Weights of a small transformer language model.
Size: 16 layers, width 320, 2 heads of 64, MLP 1280 tanh GELU, 36.3M parameters.
Architecture: LayerNorm before each block, rotary positions, biases, untied embeddings, attention and MLP in parallel.
Training: a variant of Adam for these matrices, 895M tokens.
MLP neurons of a small language model. Each row is named by its layer, matrix (up: input weights; down: output weights) and neuron, and shows model dimensions 0-159. Each number is 500 + 40 x the weight over its row's rms, rounded and kept within 0 to 999. Numbers have three digits each.
A block is one neuron, or neurons of one layer that tend to fire together. After each block is what it responds to, as a language model described it from the Wikipedia text at the highest values.

L8.up466:454518482479520527530488486532490442504496519529491471458494510611496500516489529481525568457416512496497508544552527487527456558438532357425517496533518401543489560527549513451505530504529470542469495440496513485530531546492525496464497467432436495515495492517577504520481504488468499488469471466553502519605520556541526450426488445468599545513500462446501433525504458557491523521441517446519529527461556501470528584474530451520459482517492470439453475553413470435526521479409520
L8.down466:461454449535521526486413404557498497511463514506509518506499508523454528509531524476511519507536564509493504541509533498541505557483494395492467455518473470488513467579491551517521403523497504478447414533457556474484476462599506450485536495466526449526498513483549500505482511442545511530443527499559530487425444515557505445493467447510546511421538537518514482488502445552475469458529440462448477502495484479521431534486475535550484478569486463553580519513517433416437527443509442
L8.up510:423573500508576533497482481565408506478507570390549455432489386552529594546471486518462554537473427482451509530569472563535464510504464400517502512453526530451526518478575501482511517501487453517519484519538516478484451539562447520547513540474475412530503494416513444471596549494439462534489485442520455498507545594524456505462489499495494428517462462467470458523464527515543533521451502454444510458518471532549507481431537544474508419485535478550488481542490465429522551568507512
L8.down510:486408518522581465531444515472627542499401526489484458433466468548448493532524460553534491569528480536535515527512452469486546539500470543453445441482553565498479470580499496489448560548489550504533581538476526519496515515420489513443464520472442539487505467481514474501511501389453522513440520497456491481458529486485527585513514503426473543508453580518459518412570503450486517488503503502538545560481472492572400530533570548487454494507449503557465513479557520462524459487474490
L8.up777:477510445492503588533505508516535510528442492541546582455512493533489503472516489500519550487495550514467477493498532438623500483550542470393495484476588518525483552528517496432483445499466477578483406493503468500560556475467480497554400449424421493499497482532549501402488456544483472555481493447509503527548576539531574489450562513476484478556451531476490475489544477543538541472484512487520500600494532599494518444443534504508468456509462459429463523511414426498512511549426454
L8.down777:449482423492470570518531451486510548477464459558516500493488499485503541450669497477511514509577421575488435565455560504404519471440500497554476478524461497448526533569513534486461541510540542503440504519538479470475466532479563574453474473527467623436455452493546513502521438439506514504499452530529490541524490463476494488496561567465462436475481537482512516546598551421553469479415497543521505505478501449469520529503539530524489505463508504562462509551518492480503548403522485
L8.up836:451557484448520511533550444520548471526456527494504511473500516520476571564549506470503455509490534448491491471560504502546512538479441417418469484529588548494546476552514493501519490476503466483498487497510469509525500368513499576465469561509513463465513526487478520481454502600499483526485483556456463520538565451566505499549504482493637463560498479473529529510402463534486525504553538481488452481479485504501591440477492560511435462563484507485541480533441506507492455464501493
L8.down836:505488425492422479538526508483493516474420524538519489527445516494480494523510530526502456446531481505535431556494465553488513527523469545438498543577570454539509555493513463484442513490469507449533539540480506513440565441493528548505426431463499532514531508526464485459547517556531519478527543534515432590519507462549501495477461578530476524525486510425506496465546513440464517533580521512411486475506451485497458499478448408538490540462541581462509463524449560471487474467477558
Description: Compound-name joiners. Slashes, hyphens, apostrophes and "and"/"or" linking two names or terms, as in CNN/SI, EMI/EMC, Connecticut/Rhode Island, Women's; weaker on nationality adjectives like Japanese.

L8.up226:487528443490533532452491454511501421408451446461552434383544507446493567508549467525432529514485516531509463505535566453474431552518520502467540493553576533537438464453523547527499469530441511522574588505453450533566550517516485550514429567530532507557522479479450553504558456530483513447450480439557499476481540570541492515533467449540547514453473475504467473482450499467517469492575515529505516485565461506540524558470514528516480522573461500523490426484465392495588531570508513
L8.down226:419531527470492470526513396568429444520451479578550526507547443445449470496514464530456500446514553487513524538509474459546503529467543506500501534501506543564517517459496481436503508436500506494407483451526498498578545594513514440440419430437517545520418475508553538475532472538568506480548514464581539507471469554487464476521528545526492500572458529455509380445427517518516462505457556509457435451497528532495473525499507522442480532460528472466504497558449459483442449486515548
L8.up648:451525538504534494541503552531492463463490549489523498511538418494506478486437475530506545499497509490542475465501598439447468484428509490511575538502536515467473520464467489474543527476488481513610511506433470419577453520533468495493509536501520413484507552510536433509499534582472561531496477466517500472497414571483531533508482471536509554475536465449517454500533424450490510527527491526463521539509488520485475463463517528394525515517563533514437435522538463548513501535548561
L8.down648:592454607504514514487453411579465510507545530511527484531465455440395529508411522478484491429452541545500492520516495492492546511485500491472408517478475474489455453465569494465504496483497475466521408596522523549540472475514495550457500399513518562535538505481516506545458493487473471516416557531521525463500591458507543485522488511485441467498563456502477575478593545501584448497521461514578490497463487483509480518530480508474506483505507600540463544502533469473513494528515485
L8.up862:472457488527580456576522475555476536467527455482468439470478518503477533547468508430545514523550484535504460565469519487529505521526512464410591531552493516524511462491519458467500467544452491531588525509504514492553480460487452530524453489521526544476516512455426492527495567522502571458501426556509496499481415487529485484550457463496575466447442515496507511454510448490576542520575482443431496558511540481536477453479500535490543481567493491510403424499471509507522469557504481
L8.down862:513457493435470514538488478500412469463513530467450547462558478564489504558466533401533543505539509551521477505459538430514543560540519452498464490491540479469477494476569480594536490425546462486502452446538516478520539554420470511430526500446437500431491479469434573554516495528481511538515480490500508465500458519540573459516491572479538489486562492566560511524526555486494430526537449505496485471456529493451584478519501532510484525471509508512515451514530511521530560491490498
L8.up1230:503530451494589469515468564531553547439483494512536426453540486550496543531444487525563561429455565548537414504512500481495425491519525433516543518457519548484517509467505545542576519491483503569504465537489538423527507526544484489517486479421503496455441511478580514426541465499511582463491505526549513441490498508526475486511482468528499510484491493526548446530540423556430486522541495512546554515514564497551534450465459581466469492484463516484565470436481446508501456539449524
L8.down1230:470509458518501468492508416551466539514500410467458574516474550485561516554465545491418543563491550524541509490473507496526541512527566496539530521540449463506523555523543458486469452472492498549459500470571487435488497506613476385493565437513515511431489497504476483496521446507478462536460543471468447540523529500548495444499500544461487459542502466510478448523547507571560519467556501465506520508521424467457481490448430494453440568558543477406469512512524563516528490441582504
Description: Structured list and table fragments. Mid-word pieces and values inside Wikipedia tables, infoboxes and bullet lists, e.g. climate-table numbers (9.2), "LL.B.", "micro-bi-ologist", "P-CT"; weaker hits are scattered ordinary prose words.

L4.up438:554520430476511596502487508472533481565504497503502490462508462487460525479519481494548506460462479502522475557529516509515453490442502505482439554520603504529505485494549481519512510527499488551479469505470480503461498485498464509613480480504493519521498501492584544509483450517459537586510480511517451504467519535553527417464549495442501579452484517512516526555543485540573488454474493526525511546491491562510486481465535477594465447523446503452497501491499469484571528532469438
L4.down438:506602473502475593557484468521483497524491479482539525534530490482485525451515496548552463565470497509489464540559490500497458508439497554504371544536512474501567488509474547517476488519535475536582466498531503559449514492421466596502456532536507451454456455518625465472513470477502458469523488475458426458520572503517480440473541498527562591515487532466465500556519491492558473494503495537474457527510481480491457485452500513564468485490426451532455546465561517501438511498504369
L4.up679:512488438431399538564443522514435491557519419501510560515455483511459534466508468502545534529572492490456494609513575511504456480470482477478523563441520527491464496545538462524476544555428434461462544456461518548454480500511456464536556492437475450470456526445529507513469553517493490570518494471503524489545470465520546424429558503449506549492482553489514555484501495536501498489423528568470488506532546586499528407436508459500502460498512513497477579531483519421452509532448497
L4.down679:541517546453542512493513530496540487561435578533499497458467491394546534522472618487505435528524525434545502483535516501512499535522448538527454409489481510474491460492497511504451487510495518510447538498532528455517387511500462522517502567490503547487493434461571483450486481559491444492455437489537478517507480580539457460533525547434499472460493507524464467436576415522550471516467474461532450479525465522606541514501538453488438492470461453525522556435480467525496475524495475
L4.up736:496492514459484487470473507531475472504511464463485514494474423488518530541518524460497509463540436491460478531507541421491561482512463501461470555521546523529443508573415513550536503486495485511432470490471567467501467478516502502509482485487478568462543466480515481485519486566470502518521465476513507587502437464552476458383467470495546523471536471471513543560528466493512519482502448458491525497502570523524468467477484522524497535518479508499469515514495505517456408544482536
L4.down736:531440444487500519483486486489502550496505484501522484524466510500542515496497468593523485485485442523487488594474501474534552496559449532508432462508497481445564489494447496570448548475479555539492470539501501445501521515538506611429505555529412593496495464548489543479504441453554509486512547528484479525450542567559477522431453464472550489556497423417486494459450444493408551483476486492513541547498435550491376509531457485578450523429502505507473489468573523484476447485511477
L4.up780:462567451486456515573511534436505514501511486504562539428516539473526553483551554504516508516462529516441463477537434450565532535449472551461496474474538505542474537499594470549445498454518438500453478493552510512533440507525394458509486412447448598488512479528579489491459535515470506449634490511534492476453460514447541491526560500522547519472522501475489529509485437520488581475509511458530505493501515495537499458481568516531481512547498485588454518529419496509504436460476455
L4.down780:502441492544520441406475494561499478549489473545436491514497462475518464495447491487485456499483450465539581583478541540434456475552530474497475589509506508471506487464418562454542520516487543455499464512591565481437505508470503494483542578474486475448518475529522451462555462464507445562434474541487491581507529471492447527468522544421471533488556502504391524522498525419490549458480585582525511582486466483421473545491502470463576463464505495447475589482472529496553544519484468
Description: Country name completions. Tokens that complete a country name or national adjective, such as the period in U.S., States after United, Zealand, Indian; also plural or possessive s endings.

L6.up560:461557502554449524542455480481535513502501472459514564516478487448446522473533487513490471498491461448505422562597567511506441564444484550455464568550554548498448510474524495479520579530427406504527517489521486459532566543520467560468502499454505548568538500534472496455500498495397534481512463501468515579485447509480432486463503473470561509479454518476525419517434508439453475524553523476477485606479569459542526494498539533498512476454493485483482512504463494458554499495465449
L6.down560:523441460539506496482455501560504552553486552507513498496388443571435497468522458450525565431482521474497539547535482575527486511477480504393524467468551449474529449587469609530550516464434523445491513534508517492506496520554557517483529583493493550494449477482527445471463474530539476526497526488539557546492456475471568477521540395492482469482499511456531555491482484537466506458525447483546504510492456487446505450532487479511545431476486576496510514463426452465573523493593481
Description: Nationality adjectives, possessive apostrophes. Mostly nationality or language adjectives before a noun (Austrian, Brazilian, Estonian, Hindi), plus the apostrophe in women's or Love's, periods in U.S., and years in tables.

L4.up329:405515507525397490500496462470534518434430505438529542596571515538492457535452464511445541485523528464482455492511526489487499522549512436368551489439506544500513509536606509517537479527504481538512493501512416491522505490510443526484439451509491465595552539468547461456483499500526495524497496482539448529511439493470431492491550471515513524481443501502506475419444437467493527443554526521509522566542469526458527510494512490470480488591501489482496468483493432495496526486503464
L4.down329:480542561451578524520540531475505519500412552501505530485522404442482506548489418512458416546492443444570476476563500496472505523506590556437478493490560541460490488464539453494473556459477536504500527507574475524524522546576469428515500498442501522459457506494472468447540505473547408502559507494483458486459478516551494502527541460502533480549527480538532538510403507456439444560587453544522472522525520475514548515551546447526476498479461569540445504501551462481529529485433486
L4.up574:525505557484580547505515468503503487530423441504444492545529457557445507557507513479530522474390500496531427467499502466532497477477474456520562555502494589527460469502525484490534516547507531526558494533481464446566465488483520550544440500444517496517541434431529507401442524547441501504509537510508452556543564522548444456483520417506550492487421473553572540507490527489515520518468497488534512509512526499583474474494512432506469472547517442530532591444493420504483468541493443
L4.down574:437490493494516528553584472506470441542442461485536506432512437573473518516509498508583493451505469524491483582556538480528479556516466491427496537472564556556459440508475508523597512541432477589517463495545510517480464500498499551554457542458504516503522469501573509463427506564463524511471468464506447534475553504520458438459530299498494501479501511542531506461495498518523512452537495530528493518566517495568544511461576489487510411524479452465506544470471456499530495536462492
L4.up733:508532525486446519510520485500461526507493444539516544516494494572482553555551435532503539521531519505503481505588495448494509508535508480491528540418515528486470551503520459509525474613470489543443566570486445500593482481535567509529529511509524460554476478445474529413421464609470485506525512519509455423561515494496430477508534437516536522462488486510506488444424518440510456490584524409430462510486436480511511463507467539443490470487540481472537444514531497492577452433433523
L4.down733:448447561471545522452464519427535475523510500418387496517445492474547460469452493549565494510459506420576517482473507475520437515496547423570520519562510466431554474568461466478479549460585521524502535410523471502509496509461469462505432497542553509547499498476475506510490526486508481528527477516494456382459502532523457455502534504571460465475487492475516468487490450519491474506451527490502514481531512477500561527528554476491589579514488407487521508487524513549472524483468529
L4.up975:520475482491438481599501574505522521529522444514581531541377482516455512513513510528478541482508475484426458561508507443404504497529491464515522586450520588540509487424448459557515475498490509574543523528521451477531467496475524561527386505488485541525527416458530527509476430547422423524447462492532497587488541542479449518518540485528600510484482497483502493484491490484515521451485593437483510526533458549545487473563467505412471500516543522530479432519532401503482507509478515
L4.down975:470458460519523505434540463482474542514507484463521483504468577476531525478469435542477478510470414523419533513515479531562513495532481457548549501552558539499490516466486569502441522433547533459500531472575627503523602486486556543521529479502576477510499545548452519491545498454530600507466482520532575454509493496551498472422492512526513515509521475452545488497514511472509478502528486474537511433536532495474478528412469520492503487511537501466509482558508419475540528521558452
Description: Signed decimals in tables. Decimal number pieces in Wikipedia tables, mostly negatives after a minus sign (climate rows, election swing columns), coordinate fragments; weaker: member, son, as.

L6.up1031:539493460540528507501515464559499470573536510492553489492479536546503509519519519450525474489523504476502457476505483453459437545486465468452499465496523467527413482516527478493460489525481522534527483437547465556586510459447553536515526495435495450473545480493514556447515482575430548468484428564476394441459485522599501463484513474552557540432500483517489442418487479486543567533525458489488602463528509495511496511489506488523470534503521519475503515480520431500589541510480510
L6.down1031:437539462461542530551447448485498440582453509494448477505539452519568515411484556505510548511551498565559447500487532508478540424541505486515463470525541493438479497494476460500511477524466515510443522491451561477486529428507506587466528518544529437462500546471542456565459438531523502462473461477477493503456528499524505540502484388491539432450509469505537565457504493536531524552524496416454451541512473473524505488502407458519539488484440550491536534505528442476558518523527542
Description: Second pieces of split words. Second subword fragments right after a word's opening letters, like ub in substance and Dubstep, rm in Burmese, ren in Brenda, plus " a" after "as".